python train.py --n_head=4 --norm_place="pre" --qk_norm=false
MLP neurons of a small language model. Each row is named by its layer, matrix (gate and up: input weights; down: output weights) and neuron, and shows model dimensions 0-223. Each number is 500 + 25 x the weight over its row's rms, rounded and kept within 0 to 999. Numbers have three digits each. A neuron's up and down rows have the sign that makes its largest values positive.
A block is one neuron, or neurons of one layer that tend to fire together. After each block is what it responds to, as a language model described it from the Wikipedia text at the highest values.

L5.gate131:513522504496475485564466518521554496480487496446470481492536525481529491528518501549484526497490507484499495558507533509469469482524525460486502495532492491492516487506532482507480486484529505558527522490514449478528502493534503504495510503559479462546483550500492490513502514484485489458501494500497469496547503526486503495531510518510495494547529530472486531505481486509523529517518517503555505515507502463510490514544503470506491508522506487520473452473520502435497498510531484515480491468511505467479481560501447497539503451489482516517483511478487476477554545516502478490512502466500481512467480532493494554485496509506505487541495510500542580503518500519509520553502
L5.up131:516481466497499476497528534502499536463522519485476520517463564472517516507433513491501490489509488486507492513495471453495493487491499483520482528495490487463487550511508510497495492525521545494497449509519494509536499479522532462521489467517501453510527513535487496525469497500537535584517506518504493498476525450468496507526491511471514513484516497501595471482519506489535477490495493541451533489469493499526498547541530536511478472522479498528474490503507538511481504487444466483499488462472486490521476516467474506523528521551470494475527488462474562496499490493504549514530496510463467500476490499446447518495508490492487495493500480497487503517515500505542501496491
L5.down131:521519509502518543551523543506510470532541535553497485500484493511503468457524489522515497512464481497484529507473492515501493498520507483483534515485483527499505480518507451498467493492490506546487485500489501532488517507493531536442514468476483506564497478475527504522507509531477429470484492492492470486498516530530491468510517524496513505489528529476518461478521488491550474504491521492471478526504488473467487530506480517534487534499520491496520449523492528510513517496546465483516498482547458492472519483511523473522420467523499481497452479524496464567466484502520470444500514504524506489483480537510565502513504522485510559508497503526509493497498483469476483551484
L5.gate165:496501547544485514494460476476453508525504451464512521513512504494486494454495537518500522513523524493491547473501472489500515514502496478489486463513520500491489528513488521532507531518547519465499444498439518470510535521492522492487488494501513535491500437529498547469500503513471487507550499535512501530516486510426530527535422526485506572485507482474501459483486517487508503489491480541547549493511497508463481499476507508505530482497513470472508481506512471515525539465519484473496485520503492475473510486489496513467518479520515528507503531486503488470501511529483510475533462485478498534527438510526488503458460511466491535478508523509506472464492468533463494518526
L5.up165:508474447488533473460496503491428475509481470543460525504502471493516500486482497478504535532492511506515510503490515514466512476523476524474521542482524536480469460511532528469495486499503458492507523498520524493494478472495540478557503457513473514508497516506529543441500489527465494492498520522523514500539495462456522518504548530501475543476467506452513506536544473511489513504489460485495523477515476448476508520477510530529469503462579524500494504479490476471483469518460511501546475476488499495512508507509517505494486500492501532523502507446520514453509489516512498474526506531483512477483487474537543494516488487559527552528501528491508498494476526523485520471527
L5.down165:517449496552499476477473484503543537489548526478519530476448478498483505484462494475514464562524467468472519515505481517512491528482522512492520548542534512503496505507534483490475500507509484457481505500454497569516484544506549494506495528470493476522526522470480492470496496484463534540474463486485531507521483496487495514464510520497503456493468478503490503512540508511539483481489523509508561521547534533510476517491495482489536512480532537459481472481548524517475485466515469546534489514495486464469518459495459484517450469525528446515499510493498519524513460503473483511511500510466480489512481479506499519499516490526502465499504522484481476473514495533463477491493
L5.gate178:466510500499493488501500487525506516489502452541465522469501469518491528451472520479525466516503485445536470517521480493519494501536481457520501502533505476454504480526489506511482461500491512515484528512471514522496512494485515490444469508451513495497485543497519492493552500468489485517508498450509492569527543513513490550480520497509521473485517511511482500471550527515497515491516494470507552546501495483472485456523494515511507501484490497504457489522426520514513495504483515508498506482496442521514545492525451479527510462495507494487490556489516454519506508513503480533469517477472533504459517495512464494522458478483510552481535510484477437473492510497472434479501
L5.up178:504503501483544497487472464492515510484451458524501516504482462504460547509508535534529481519502480481552499474497467467497484501525489510500493532468539500495517418513500539549542491489467504494487477541561529514508543513481498472494476452494486483469510518522521477513495489530520504474487486497507506494496486538507483485475484491499543482474519517463528491431538526500492548488513458467480491537492491491522483501502497502500460496524487484517502475500513516497483533502464512501477532533505486473519494508493492484502467470503441473446520548514496466513500535488472455501501486501486477529487472424461470493498502511495559533531472533513463498475504493496479468510494
L5.down178:481494509519534517505493522490497506455512542498461470486500508528521450496507489485474529492520511439478473516537546522536469540508490450492484562496533525520453477494460469471489452499456483496498484520574523509447534483516483463514534528472514512467505526469483476487471456490527505475491461501515530525486500533540494541477484514509493489512517498560504483539482475520459473471481523505493488492495575495522488460503524463534506488493473474477472504511531483498455477486503523437525518510496541539493477514490507470505489483509530482488511491520462475513466519495482501479513509512486509477499499503509532511527514489479480493527509496500503525483473485520506467476461
L5.gate228:500522485506521493530469500530530511505480474516485466502484458518509496518457542538477480560514472480520547543497522505518465494496485458501492487519496544511492495462511491526516494501510498526508516479499496495485489477493516479491501516529465509512479466551524483533537481474499517506493508445515515506501495488479497530535507481545438493570456485453481445484516507470508526485502540493523510496493531505468461503503471442464494516524514500484527463539481477466501518533517460558452502504467530492474495505495463474516519484462483513469462476455488546505484458509554495488516518490511502518491465522524518469528502515511495525512529508515486524471538509560493496488496
L5.up228:494472492501508519476464530537542533457516489493503496514509500507492536516522488491483511494501524505502518479492469506528526485473527496506538519505580485513519441514483491485491535502502516484530469501470517468505479530526501484487523506470496489465504481523480446468496446466486515507541490439494492512531499489535513465486455578520486538499564488465482506518497512503498536492498530523497549464496497528507470492486534538495483512544496511479449513452489481463489511492519483472458527475470518507460501486524489515528485531493485463506522510496478524501530501500525484525496488493523485439473516500458472500504520512512496540502511527476505522462470490551501480513435
L5.down228:511510508509539497536515511521490489446501470511501494465478491465524450524516512460483467501527512518519442460516473481498535517509530497569538465504505491511499507483510492508523509482488520528501500469485511520482495534504505525480493484518493475487464487506515479479482517493479500529508496511460525508500512467538499487519464519506524510492532501525487466486483492536464488518482561489515537493495476486520496514498464494507505454466522515473479496484523541500458549494493477458524466522514468488498481524460532535483471515540508489471548491511497529524538532490513505460547541486568510493470477486482527477481528477496470479502594488486481436512490472513498492525456
Word-piece fragments inside a word split into several tokens, strongest on "ad" in trad(ing/ition), Acad(emic), Canad(ian), plus "ed" and "ist".

L4.gate39:460498501505513483476449503537523505524507509468500495481468466475482533518524519485480471507509476510508523471468520495532488529485450550540542521482535473461472507467532499498485510533517507475522507496497474441450472517520524470523518516517509486512488553501470487474460514499464525506513463503483487540522577524457507529479507501501466521537506506480517483504513525501465552513501525482514490520525530505497503527566523508469474457467469469481484476524471509513525521518485487489476529459539501489473521488472462521535469489503501479456471512532499511452488513544477494496536494532516485505483465478501496487517513447547527496516479491521506494504479496537494467478495
L4.up39:512480519457523479490523500494500502486539473546539520437521470484444525520492490513505488503490476435512487505484503490482520486475540495488528465515480515511506493484533449538469509498492449535485506494557475489464485500505507508493488519490463484519484517533515512467522504504497507532492462542540514475514500503484511521513469464530501464476473542519518477543476507536491512542556480512491513522463475472524469527510520487521567512514489517500532553515539471516498512504489500518509490502543533489491500535517509530522508484524441475490466527485482533526524417493498501508494518495503518544505518484534476446520513510519486522504455509471495495509482474473514482485483
L4.down39:469542532491527484474492475469507496501497553494462439479482521516477493516472516454509489507505508532477484546517521520509513509485472509535442487523463519484514516475522525501508497516530505515493489500547526528509486505496516456513475468480490528485459519486490472525485489497508503473494498467508462484449510521493455490457515513505487491517498510502486520498544532494501468485473483474518480493451494564480539493484445513522438521508474477525527478542500491526518433511513502490527463524490491492505489498493543495497519511511463514491544510461491500461445549449504513507452476495448505524508480503545486504502486498457488510496498474498530496521555535528490539486504
Mostly infinitive "to" after verbs or adjectives (wanted to use, easier to rig, unable to advance), plus other pieces just before a verb (can also be, may, automatically).

L5.gate40:461501476475524534495503499507529478540495493479518515514524483451508494525494456499530524503457510523473491528484533491539541499512502501539495504473504499536511528497526495479537531498538487481527480489523453495501437522518531498539503484468518471535512509506496492489505482451480463521507520479501531486489521487468508516506504518490505516514515511520445498482506480529451508546503508503455535484499523498486482498525509548495537448516519497527506499500477540508477487468502472455465456496507487529500427488486525469443452532540462461540505548505478482492486510508483495478524503487486524453531490484485480475508493482505459545485477498497440482533501523556483518507530
L5.up40:476498494516519485562454507499509490472437526528492492520508526500482504553489509472516471492496480450520501496488484538501517494469552498483500454496442514525486518484489488491541470519505498502527502539504484498490484505507509483496532527498471552511490530465487484476568520485504508463482477521485557526524527500573482488470502495561512490480470509534481509492527498461481539522459495512487509521496490491505497487530487516442527530497494512502465483503475512445515453444509490492553473480543495531496483507444518491446531489506503535514491460525513527471511510512509505509545524504487525498505533484493522502522469519517471472495486544461491486480496505504532504500483
L5.down40:496497492514506506508494486532530504506504535550481511524474547484403553493499524558534534500522489535492511548499479524489482498498491479511503482485503495490499511500490523538471512518497503530514513481468498463527509505497514528471464478548565446498461505510504468452492518527495480539514496530506472488463466524488506486514486505508473507464491538457488496551508487468551494502523532466528488540498492481502497561494501484510462507524531483505470513495458506497531507467502498511498522475505460521499532474484511463491551520507491516434520508468440470493516472468495507511474475490492505510471518460512526526470495525510485506495519523477462533498524495501485482473463
L5.gate65:510506541476523551490502532491493483543550458520518501498503471490495507491506502494504495544480463487513456529492524481514482555498513480476504505490471499522500486513509455462527486504544520506509519462517487503503462478502512492507535487486511464477492512497466503494515495500451476486453476523544510514500513484482527471451474476509469547514517507460467497531528455439517465513522517504528494478485509439531510504538495533526469494458496509496463547529465511482523503528478519537527463518511491522469495527521521521485446502515460515500517474533541477510495482454495523508472494526574490560474496506517528477513486471480494517525491501521496483494500489499460473470455
L5.up65:447506502526494508527505447486526522492498497558524502503502520488505505514527517461487509465482483491530511524533566492513463499483543548509511534492529550470515515471518526509463472516524484507496510523527505500490485454479484471475464489475480460493525470505525475508503533470528508524555531471483473554475544476492517493500482442503526523488452501520479499464554485511496511497505536488472500501520478485522502459478515477533530528486468513506525500494466517514547493485510482446481544489493520507451487475487535509481500479513499454501501519464535449478497478483443485500522509500524509543509518520503516532499489499528516455498461473512448490493482519507485528473493
L5.down65:544505524511523503494500531505501512512497508503504471489490469499438515524490522488541489449464493515511469488478514519449487485495512490502463494538497527516523488519487474510540452463495495493540524468470478471511501553504479487521486489486560513459490452504523534454499541512459525466468500465564517494529533526467481497518490502530474487491502476462502515485502505492508497472481525528457518491515495522479513519508481449488523488475517470461518499549483471485514476473479509465504472554540511510513497504508545486480532483480490469455511545516475446492462508463488481512507474505498512480526528512452476498480461531529469519510536487519533489536481471486536478481489
L5.gate182:467514532516523504499504456480491473542526495493553497534494496506559522478445508519496520531531552498507482516509533522511515534516488520485491479534472493517538483481507443496498443514526507564481490537541492505456506525497505503504474531501508458506530531494491511505473491523492523475482500524483510491510534502483536495495482454503457468500453489485509514493478477492493510506497547494503467466496553515511447570497529524503487548521502513530477494513514483530542470511512524530528493497494504497502501502474526470505501474453512515506499530510538527493495465475480499472497514514523509464496526549496529500547548456469514488536505549494501475498551496525511532543499
L5.up182:483507553498506514575545480508495479557506510479500526540496479493496516481498491503495457455526523495488512478490501535522485512525543544485536475513506522517482469503487511475504485531507485541516532530465508515458485489463457456477466519464512488488472531481500444457507499531517504546500521493463479554515497502521479482488461520496514490486508468493460497481477520539480507472498537479519494463463528488499498523535481516509545462555524514538495449517483542536543508487516500478512520482511528523506534508484522476494506484492484503507482480464489466539554460523512468482508497525518500491509526461509500511503528460509503483515538512483515479525497503450476535538508
L5.down182:515517517496509486458507485462456476436502505483504491534512491524534508481510419466503504506502488508512501535472480482514466506487489446506511470484467503499501517464509550524510466501501507472465494514491515522464510524516481497558478511550501503489489471494502556510467485506498497486486510447500500479471502504544508471478470490513449534482482498494477500512525520495481487481499520492534505485506511519555531552539494468460551508506453473499496494550522527505487504473461516544514504521510486493526487471502547518492536530472531494464471483517454498528516564496501486519497490488498467494487473485460476496521452529507490486511436507476499529548515503502534527466508
L5.gate338:538468495532487520546526505480462523514483490500510542518491524478480510498436496480485475518469482461529511549504503486456548538484549494503460484501475556499522482520503501460506484543501494534524551511524521467496497496513465469485542519486515480474511495480502494490555482505514495529470503539516537511511498459493527482529523503502512511473464515526461564527500493517477520497519501481499513518497526476476495498575487480542535522534503510474466518518490506463494520478490476497522515462488527541483539520483498505521450517508477516519512482494502458495497486486522478489495471504503506508461482506512481499507486501533478502472458571460502518434483488491533477467468
L5.up338:507457502545532497524481547461475474512501507522518528457503472503455486506480507502483482516498496488464494488482492525506521530510500496488410502465435510529486478482519468504469518525478521528524481526514503489455511501491588525486544507499509494519470496455531506513517532481505496460483475495449505506500515492517455491489512487450497477463508495479513476491531532539461508522502495485502534497473535472486518481501509494506502495527467518559473542484488528513500458491502504509498507470496484521531512480490509475486503496474464481528489492510507508503497480543536438461529478507529483460463482530547497497542478472521543446508483514493515509435503498492497492499494
L5.down338:481503488452494518512506512524461510473498511507531509508478503428513485459476487498539501498488512504505489509510531501508502504523479519525523488532486471502494504489485467510528494482534474482513463492489491485500515480491484477511486514465490486486491494501528517506464470483522509518544539451522510499462493518519461537457511532481497540551486513494491478486518504505511469469573462544498471524585485502482498492468489505512465536523483489479519519518534433496517483485497537541497467490472464472490470492467515502480532478509476518484492515474520476464463517502458543522499556513493489505520491462489502460497532529486449509491534464540491526552486515451512539538493
Prepositions and conjunctions starting a temporal or purpose phrase, especially "after" (often sentence-initial, split as A+fter), also during, for, before, while.

L6.gate90:503502466471509507487522440522525492516456544498497472452462505485541461489468532500518517533502553537515516506493515563541477488508465530510480564482545536507484530492524490482472519462509510475503493536491482468493459528488515555516534457516518514503504517511520494522467488523542502543515516441493474512479482500461531485493477532510517484483487501524499470472476496492518472448486526467492513514482492464533529522476488480508515524508506486570500510488501484500545533484483449515482464506535459501481519476511530497501456517499463457506503531522490563535517485510521501476463489515505501506493518495516494493514498550510494494507531485530476486519501483490523518492473
L6.up90:487465502502480555467496510513526469482526518525522470489464496493491490515473490544512512516479487488444477502455489523506485501483464522516496535486465493502479508490556512455492509501511485470495522511492492522518502499504561493468497505471498495507520518491528491487485458496513483483550478452507520519514521511494509475490459520477498470448529491494491460489513475476480476444488476473546487481506475474484538516469490506515510521457546516552495512528496494506508523501532448489481509553542444458447471502501508520479487543548489451511498489521492571486470471487532515497497478534482542535488516504515467481493472513487521522528545485523501493470527535478514484466502
L6.down90:485508530502464516475494495480470477534472503502507488511517504467502510486478517521522504495488508523513491471502532492546521505504518505538478517482515530554535521517527487495509524469490510529502495550519468554481500544476521502485442465530495504525510529472508461496514520526532533499524486513521511495474520511474509467498522500493546499506468531472516490509518461470476517476482505485461471533498501524533491515502468493544497514475478468490472535523499445503474535462521506506490500504551520527483543438521474521509468453508538540485527535487496491466538503494523463475530506476469492492520490527495553523559517511520564499492534471498512440505478478461481465466485
L6.gate136:468495510459471469473454473493532521513505512519516556495511521544506492489493483530517482489494534526531513486511480490526523500434493491520479502502488451515500493536501452488472479497537496482453515494518459478501496458524537531495465563532509513491535526510479528490512505535527479482443484479532500501485480487523481490526494451455498502503505516503500479501515506500461487527512478484505519505482470484487494549541524529494555517499479499552468487526538527492473541474491490512509531562485469521538527504507480493479511491485483449507508506517493505470503462514506531478520439505519461485509496588481467506516475500482471517468489482489517481496521471503532507490465
L6.up136:496541522491499542528597469540524522495467491499436497479525492522486509505492504522508500496454504503526513528535508554512500487507456507474496438537485536493494522502513522489491444472529497524525522487507496479506448506472484486526533495511489475484532528538541499493507495522500490560493435505526496490491483513543494525513514473476549490514511491488488532475507459511514509450513479492530491507500523473525532465526519503499534474481480499508484489503515477484466511489474507499508459484494519493508467513489507517527479490491518516559527502495488504516482494485513489500492466524496535442488492521464512520531509467525480506508482424523522518532568492513465521525500
L6.down136:428520460469482467464485518479535531493512488486475529505525502462473517497505529520509500469490496499543466453520521492517506522517508503486492495507519516500506502494493531464495460467508478492539517461475493515494474484545515529487490496525537534495500499490479486523512470532502463523449509487475513515533502516477465537505471491461488503522479504506527526507508468519521537460467477460517528489465545528504493497519545521504481525497442445528520461459530487497492504484485492534476550518489425508503497543502429448483524530495485481517509528503487477455501508529468495477507489538503492512504491522496530501512503487485498471502415485491475471511526499511472496512511
L6.gate254:525536493454481464482504479466532536522539469509559529516513521490470536527513498513475483497486456507512466511519515477508522512515519514510480554531493535477478504490505513475498485548522493552519476501524530471496520484550515520496495538505479525514521482567509513497494493504444501493419522511488474516566496510468512498526484478489501468516536488539465503512481532533460512493529501496495524478479560485480502505455521549519487469536505489476492502511506498485457508517514454509501495485451501467517491533486556529540511485531460504519490508504458516482502478508513465463474508501506521493522500519495477498507506485541478469464479532487466481487498500498467510503548
L6.up254:551530495522459487523474518544538517474485477506490491468476543505513547509530454525459530546461493495500519493499511499461480493478462491509508518498528498484481559539502551546486484510505473510491499470497495488475472519492452539492458495489501491505481521515531511532508527471480517484529474518519455543558478503517554518501504521515517498532485494497492507510481516500514526497478532491542440516531526481502515547498495505538524529502500466492528494483480487526467496437480465526435526487470514522483490458484489515556533506487522539478510515496501508481529510516542475513494528515465492558469483485523512505501505506494454486493515507490467492530494502513455483503518
L6.down254:506491485459468497515573506493487517483497472514466553489515479504474543490531520486473490513508498528512458469495512505525486494485531469517451487476496545491472518518518482542509533508532484484499518476482530490510464522484494501549508475494511506520512534465521511529478486458479493505520517512494521476490514506523546516493503496545502452480514506465504485490543472475502553526495506529487528452516534481479530471523480496485436540491472519552490518511523500465522470493488449486519457505537504545518492517517536484513540491477527456504506514504464500496488541501469465491540498546466498443508470498508454493463515552527498524513500512532529512480511466493471511480509
L6.gate299:497561499510506463488511491503520477528476554552498481528538461471492494552481494484497460479466475473501519471504484459498498500514519470486493519516526496500476460507494520520505533477470496516521470498462539499476538533492525518509508529498498487508509468524474521495547523503476501495495502495488495483529477499479532505503506515537447535501487550559517482514522480452533473514518515461532517499480519477507510499489459512514486536474493496554524476505526490482472521549470448459509486466484451472484557474507480496512503512495490499480534540435536519509534499457514469470498513506497489502511497500494539552517492527455486503545506505529480475464500467543499511484499
L6.up299:500505447513466509511522477488479488505477488507512539497497463501536503530480437484510493504469516474498522505499534510512474476492510518491486514494532486484510499482475506462466522454454496501475482497498462483512527538486508488504469476493487492529516514494561522535498486464428508529500483502507520518486496526458486522475473525492451482479483511471468520505484495474513507519493527502507483500517513523488523546472534542487502516527520539523538506473515505468515468491462462435517515498447485519464500471494574488490460529511492474540484539504492442500462484504488459527443507486492509518514495477549525507525433543502510492505522493499492506500483569512490527511496
L6.down299:495522493467537520466506493495512532481485473519509500497481506474490489474527506510488496484521460535474458481488521542495561498489558472531503463464514495519480480492532544533532490496534533458518486481508518499501504496529496510490486493488508509523482487513493489522542534521468478479543477496467562506497471478533505482502504540515487476510475521511533558477533463547488514459472505447480552463498478482491550464504480500483470515503462478504535479509453500492471536494485479469507525523505467511484501491542497503515466502512497500496464509519489526457528503519506515487511492496510493497454513488479560551519480517453548463533562495481492491483502479526459518500535
Fires on a lone first letter split off a word, mostly "o" (or "t") before the rest, e.g. o|pened, o|perates, o|ur, t|rain.

L6.gate105:482547528482511508505481491499541529516505503530514493478448471517464500502466505473528492493493501495498495453457534517505539507495538552462487494503547470511480492494538505500474494504564479508518457516496493476540470484506477469520529491469560536488461500501486536481472535473532488486484489505516505509491537471463507516481509460461494474499406503502464523512481490547508531506504479468498507506484486460467505492452534483502502538448468472490513468492474515539512501449472484549521539494514537496496493472491474484521463471482478497508499523524503502484482509445515472494484493508514485488516483496551503496503498541492497534508482512554507506520480492484515451487484
L6.up105:496498503510535521508472518500471479519546500502524453495454502522524466495503484506483483528476537476489526479490562474503525502497477528492450532493484480448485520490515523534440537474484477494498524505530493513469515493531506528551557545495522503499473518518502518514468534501481425447505532528471461475520522511484489496521516463480494516530545456495479435526476484461470497483457501466524511483495498481484504478516490499492478517476501494480479506500480506544519522520526507523499461486509495485512467528472525523521440503468496485509521491508515490470477512490472517516533479481485530462502519483519518521534519473473501436526447472499506490488531504528483511468504
L6.down105:544479506495496489517518547524500505481497464493463541506543491478472503475500537510514505488553498499470457464522476546525467501486541479471525515553520493527542493564516500478488511471536470485494468531500520456518464491465457472503508454503530462430500495514514506470533515518463517466505525492470534505469511485509518488500468485494482503537494504523462528518516521503513493492521519470495499447490462479489502456498455499494511500503482496449496493476489466511533527466489499501518517511494495463509458451503530493443517490480534498517458496549467537487491503535496492505453513454487501522542459501513498497507504511550485506478497500525538494507494483471473500515520
L6.gate208:485531487504522514511493519507500494529550494515479508558513548468528515504471538541493505520523475503510477551510478505476525552504505512495507491527480550501544482496544504540483492510547480483474478484450543500481474507489513542502504414511485528538496518528480516503496532498537518452543482531482477503518518500485512469502488475498474477487500482473478507487492535486506482474502480492537516512521520496533527530481505549475482487556518511480486518498489500503449536515483499483505464481520522447482514456513529479467457521508511525525450529486519438537487498480492515489505481470514503470502501469495487532531474514472493521526493528513541530550471494477464491487523
L6.up208:524501532459491479496493469466515502497491493531546531509520464492571503553495519537507443526519485468503473482499478462502489483522524478500533481485505471475496508474504498551493512467499479498496504482501525502482513521473483510522483513476521522500475462490437528469488490507504470458515494466512497536514516499515520442536497451472457549474546475463492550489513493458478496521470484483508470526518515486475523498484483472504510524482480520489514537498487504481512443513457486537507471500529510526488430523486491478494510513478494523515496530486480466505455482524480491513533480537464495544477544471468494535551490488476513513482453493487473516520463499520518498496531
L6.down208:503508514517534464476523500510526484472532484467465488475509463513508554484491525543503470516510460481528518530479473550498496519512475473462468523505503529562512526488525476522511520525479520519524505464503494478507474471535511492480458513515527482446537526537478535521522468493500509525460525491504487485469559498445481462502462501510500517463523499451489493521479510503517475489474527532477475483529501524491514487515485487490486533508513472478480525539493482509488450575507513519481551492489475474504483495539515507531491446535463480492474494489461512520485524466532553515500467486492497497501476536501523484511500482512479500498554480510494518497546498499535549519504
L6.gate231:514444535502500528478524498519527510529487503496544486478494515485455488540477519492526422525506462486550448520472501498465482486500474482477514517499519504499490526513465470529514513533467490448475536498458504510485509494481490478477500495488482529505427451503535516517513486523506509478523496479508525545481506528493497511552530524492450511528479491495492460469504522480510528516521516485507522520453545478521521475509499481483512519502532517485461524508496489508520510493483502505481495462472506487447540458518440493526518471531517528496514460480481518532501526507514510528520501514460491495478474499523451475537571491514491515548494513524499445521533506501486487496490
L6.up231:493489504547510506471513501479537467458508528491491474470503513540529507484478533519484504438461465523469447470530539518510490491487453531523522492485523479527503498461495468555527503477510483453484532501539494501535517465475494545477491471518501477516456492539475492483502494509513504444507536492515513507499498487451534505544528480534486496469495489516511469520514528514476504522530512490520518504504491491501490518560500535496499517455487475490498465551519475535550523507488492542536517469500486454543516499529489507513474491481472504462489441503505555506509519463494495466501529496488506503495515475523438515518485424494477520508495486498537497499506500526511504493476
L6.down231:510501523516493498476474557464468476498498426542501507485520517549455455513515482453480518454479468522494486516478511517518482516542524513491495522456494490467489528503468476522494537463514523479491499549492471534470512500484492529523501499516507532537507458488529500534542489487504462490499520515523499457464532555535480503518506497520537524482526508525488493475486492480524507470526472480515530451522516486507523518467499463464510533541526450505499524506513467532487517483509490517498490507500490507499515534525491512503515504507488554494477488441494499512543545490495518481477458533529528450527461520504452485473506475526480505479464500520460533488494476519507467527492
L6.gate445:510525491515469495508484497468512522520499531471497501480497485477513490469516500529509455491490488521519475504449470509465517496475525451478494516499489467492539502475469482538526488441468487490473495534492460516539477484520535508529517482525516517517492512512453487468505499479490522513517506487492470490499494489484507496518463468472444519510507466494490496488520508455455510520511497507522518487484477487516456482521466482499529465543530498515503482492445490518487510510467494510474442524507522469479546518468531496503465468429518478540518548468476472505478534514528502478460483492537481511462481500452468468509514482484469546558504519513501491538504508496464493425457
L6.up445:476528443548560535479486479502438465518475528501483475508469474530481497514494495492493506538501507488466495467483508462493464540493498479518509498516521476480519500522468497449474494467493510492494531506546518460491530505496477526523527507505500532496469531554501523521529494533501487494487529502533452465474505485495501504445465475499451473538490477487485499494508540478464505507488511478518545462502486499504491520485506499501517530524504518534484492505513565511507500517411499479499470487488467485516459486470466531473499508490450468512504494488453458525483527520515509473528479493490529519495478495524512505473511484550530509520464517476504453521501537477527466524517
L6.down445:480523529511514494525509513490490517487504490512455500469523458459520493524504521506507497463488505551494474492487470528456485476485480480489469514503488519552507547477519524508532496557533479493513501464526456555474521457488503422525529504501501496517487489519511485482494511505493534478499520489484469459510522540483464509445465491501516496497456494496504503482571508486488534509524520504457527488520487511539511476519499512478454521476502487530493507490513488541491496522528517539505483489468499504521492489514483487497500477477528469495512568441524521505507492464462508471508483454488458510551486463486453536489529460511483542482490525534530533521490492462524520504486
Prepositions completing set phrases, mostly "of" in "the end of" and "to" after verbs like appears, continued, dated; also mid-word fragments.